config.toml
n_head = 5
tie_embeddings = true
parallel_block = false
optimizer = "muon"
lr = 0.0133
lr_mult_down = 2.0
batch_tokens = 65536
steps = 5044
MLP neurons of a small language model. Each row is named by its layer, matrix (down: output weights) and neuron, and shows model dimensions 192-287. Each number is 128 + 24 x the weight over its row's rms, rounded and kept within 0 to 255. Numbers have three digits each.
A block is one neuron, or neurons of one layer that tend to fire together. Before each block is what it responds to, as a language model described it from the Wikipedia text at the highest values.

Responds to: Subject pronouns and relative pronouns that open a new clause after a period or comma, like It, He, who, which, usually followed by was or is.
L7.down527:087154156149154121126145142141108103105108175139128110122115173099114156135122145115145126121130136111143121116110101133158118138174157119190136142106150169134161096112119152140125117138104168127142105120125133136119114118056187131106138063155150106123157141136107122138112126113142156108

Responds to: Word pieces right after a word's first one or two letters, as in v|ap|or, v|iz|ier, J|im|my; also table pipes after Mar and the period in Vol./No.
L4.down2:100148151119081148121128095101152097140095160080117129151118145133112138148171133134118118138112150135097176133107145166128135137143086100143111140156150181158122147107136156178175131100125103189134102113155114114107101179146109122098135108193101113139144110155134162100152113147151153167
L4.down81:120101163154130161105095140123132184109135130106138141138114113146076090163110136107125141155113158106146086161131100113145141120141160084141126158130128132102130118077122109096173089152095177131118110111132162124141154156153112065130115102148098132124118133143151130109161095142142161076
L4.down147:103084118107141132202086114129121116121108141126115080143101138153098166157175137119101111124152098100145130153163130133136104101115138118125136128094132152108160135133141129131156107122103130117103139127148114112151133141137136116127156141110143140134101155132150142145108157150135097118
L4.down246:113123110101124143141182144126154083122098090105117163112105096102107093168139132120109164108102132146113129117123107132146108161111129163138166112142126128150117139082146099134090112116102098155137156155176130160124124104120148115189134143100138137115150144120097117138105145100171082113
L4.down358:129090112141113164158113110162112106078109163142126098132095152163099137133159167119132129124136102076106096136118142143149134171131120124139143139153172093118118154131128113132144101126099130141104108144128160104156127127151131134088115105114131095162137163058164183114141144188156102166
L4.down509:162071110078121124127127116143124155130185121148124102124126149118123114170084112117125152173093095130088105165137158174122152093116061161130138132184146125141132120123106207125153120156097150150131117129117108150131113143150150109101131116127135133135111142111116126157129075146127160168
L4.down517:121102157109111142083106139151111155129142155106158107144123083080100119122172145122104120097184113144109148138124116121126084144119137140146119128098104162122150130126114125108126121114132135105116129155159123131146098099114138130145145119152118120114110136132091153161103111145156137120
L4.down601:113126130103130113148146094142131089106116139103124127116135156113122151092105143110106104075104166138163148084163105105149154132130127058148112155167115162155091155117122096133088150144087091145132147149137144152127138163130173066156069141122120108145133120115142124159149149101138124149
L4.down668:130097121117132155157170109111143161093124110121104128134128109146116157092136079092152140134127132103101114112119098139156145136139114086114122134130104074150124160116111169138107152140139114141111068141187135147106151145172174119137121094134167125147144101171180115115137100112145153134
L4.down678:173129132132112099105147145160154138115133118170091126158142140155139110091127104140165157131101101147113107132126115099137084180119145115135142156086111074146109146129106132092098119119097138136162087116167110114128153119127104136114080171106135063121115144165154123105113148124113181123
L4.down742:108098126104100133084153147130106133116174131151098140111121127135179143129093142131104146125111115112078144110135124122165126125194159127173089163109115121112104134120047153141089123098144107107102114143102136163095145135129125150111150180130149138125128126093124100105150152164130117124
L4.down954:129150153084121134172153093119095079167131158125141135120149119141115157137124132155177090144099143113115111125129135129122146105078120108156144120094088094145113118130137107110119157138130103080162127162157183146116141131098124092144113140122164145131117135149122136149136122106150157132
L4.down1013:143122140119123125167104119137093156141107119118138120113144171171150152157096135096136145115127194129115123183120119116139095088166124112105126147123135100135092151122125140142122125171126121158179077120098085074121137119122142140132122154134169133105115117152109125129113109102136126136
L4.down1030:140153105124130177115129133111139141102129113092104111159157186163103145104164107135151169115140155111104109154124075094140111117141153132140136159111093164135133135126155164112122090115108138131172127168128123130145099160107160160122130108151139123138133175154110108120100145152147133108
L4.down1115:111136151157112087136125130081143145150114175138120129124134114128126136145179136122149117131117113156100133113144159162101099171061135104140132152125084092134148107060097150071129121096139155155127153147157089168140169095153114138111169113108123162151160174132173098150058123133071088147
L4.down1152:103102120164119134112105107149113147124126133078111156162127132121111132125111111143126144150095155157111104148126125123152134136136148156157164156095122092140124095144111165092150132076156121113149063124099113137109094168157134155113104120142126129133136138169111114105111137130107096141

Responds to: Short vowel-led word-piece tokens right after a word's opening consonant piece, in headings, names and tables: Pl-ot, Sp-ot-ify, C-red-its.
L5.down39:158131150150123107131125132107125146107101177087102106156151170155128146105144126147108153126094072153154194157151144143147109134129091113118164116122094064179106160121124121104115127083162155103149114152112116135113126151123119097112142095116104186121176160131105128142157076105137139113
L5.down908:121110113146129140128137125134178102105127144096105103139114173142099105105141095116135107120149105162105096112131108153137122128128114122186126156170109106135124121102114115101163097129101130149155153117112154135140122155154142148131139082131154144169182137105121115124112114117114142145
L5.down959:151174086131069095143138165148153144126134158118119122165119097105115109094154160110151121118092080170135105164120147091141142143132129135168121161102120100155142068128120143102163138117148122071120113131177114159156124147162148197109147101101159160117141107096148136124158131150113120153
L5.down1024:117162127153096143122116128098111132107137174115161171115140116123090113134158151120123139132139136183092070096157080157132138093149167141086103108140126138097090123168155173138170103130153136138173120162132137116126081114123143143152092150101155129151124127138112123084111104151088112162

Responds to: Word-piece tokens just after a word's first letter or two, in names and rarer words such as J-h-arkhand, j-e-opardizing, G-ons-erkevis; weaker on table pipes and articles.
L7.down114:110138161101076134117114109146141128110131101145105151105127105106098139163117105126158159138151138129147147128162123133112176103107111149078152112085138113104137132110119152132109175137129169179119097122114129140137132163128105104137089116115159119128106137167126119145129118124134124115

Responds to: Subject pronouns or main verbs that begin a new clause after a comma, date phrase or relative word, e.g. "in 1937 it", "where he", "workers have".
L4.down13:103159126081124140150156177144111164118081120101141151096187123084110143091118144143150142121118117106155181098100124144153148144135129113172139087147113123092119119101151144145184132193160119118115069160123139117132107166135105114132154119127142148134137106120107177129097158135157125159
L4.down118:127162138133143119147121158134153137089121123113093124114149140144097097132110119095129123109099131187131130126084100125131121101102127150116124076131156038133147117134153101138126146120130119134110135127135148095173142109080077129109145090118147142134116146142138125139133100182183142126
L4.down141:105142119146143124134132184142113117104101110148132133160132149128105127142149108123115127141135103097154104122149096144097136108126134139111125155131118130106164110152149105150123132115154122124152162101138120118103140150177102124109128132175129107109116131116149130102140137160148090108
L4.down192:141127127149148098117116086178127120147146099095099126118139049083117089139155107120145148093140168093104139095122177157146121117115135101129112175145114105174138132105132164111094150153134147094149138099101098110153136111108165126120115110122143155156120135127132127093124148125127133122
L4.down359:125155118157192150144123117158101143153151136121126072097127116135145131130086146131178126128125107124108047116149137193131122136131152151145155127152125144106175083124149108143167136120114142170095141116112122127123080144149124153144124157155096161136105055116122075129134104114087130098
L4.down427:139148107122107109137133121144099112114124108102105137103122107124124100144125120114115122123080165133122144144111167125101172151141155167083094100143102101118131117128130130115111143127151127128125146161097131162131148136119104098119093175144132138140092111157144139133119132138094155112
L4.down561:133137142163131136116120099125089186105109145077091143127124134120135132145115136155128130138127094151163129096165096156157132130146159092175116134142136133152091142106164077115083108104111086107115136143091146139144157120136117114180087135115148137134109044126146138093093158141122118141
L4.down567:098104129144126131157083155098104115123143122144123144131185112161137156113146139158098097157130071164116121106162094157109111091151099108156103165098121099164147082137095135122074074090118151126161168106156132139127127119150135162133129109093153167126134118122166142131076091164156125115
L4.down577:126107088135143148141098093140103134166124096152179163116108131144114151135167130126153127155125135092151112126122180134111133150158143136126106128121076192140125133079096121070100118119125105136163111118140125154128135130140148131109091187153103105113139081109118126118120134100059127150
L4.down589:139084143176139128155144131134163126109180139172139140118125107192090105096127126121159123120116114120111120121116069140120105151107128138157179133133144166142118154146106113089161132162110141161115114129155141131121084147138127076103125124159125106128106141154100112130148153168137106141
L4.down630:160157056146118160111149122125141127128149137132111131139124163122152105121104129133118133153142119103178118167154113107135129086127162138089103136182133115112130125135155140121137168156135171167123144118129129160110099131125141109133106135083144118145089130116137143104114132133115155137
L4.down669:136134106124151155119119116154156134113148094129124139141129103151146125119136091117127110152161119131079134144173134136129111118126126128141148129141167127117175129180136142103152158115152130094142124089147135062124110116137130088092135149102120122177122157131124123110149097105121126131
L4.down748:142071113163166155145156128128146110097085130103139122135126143128126153151097106135121112124119123139065084149115110119180154131149129189128168090072152165144122098108177121093152166130110144123124104133144116090120078123130114145113153103119144133120159115158121105128145177109121148128
L4.down753:131121101165115129186108164129131153139149111142125143128167127152106085145123030109160135093107080084115146134171109114123106140121117128069107146084159093155121154086127145111136101179126153124168135100078139125142142120139175139126093093156131150145137104161129129126133155132145123160
L4.down1136:130087128131145136104124127100112150135119131121119120150111152093118115109123108117159129147165134126117157122155129128103120126123139133074094106123150093113133138085131130088146161099155116115072134148105171132146130157121112161083068082094133149194124133138147123123133133129094157098
L4.down1241:109168144166104153108174141121165119129144156112130175113139141123127139093136124130122116149178112109120081112154099138153095180123101121148118093112140123151145139159156104130117121148145146124114155112126113085135114079124156132122129098106159098133152131117153135119114108112165095114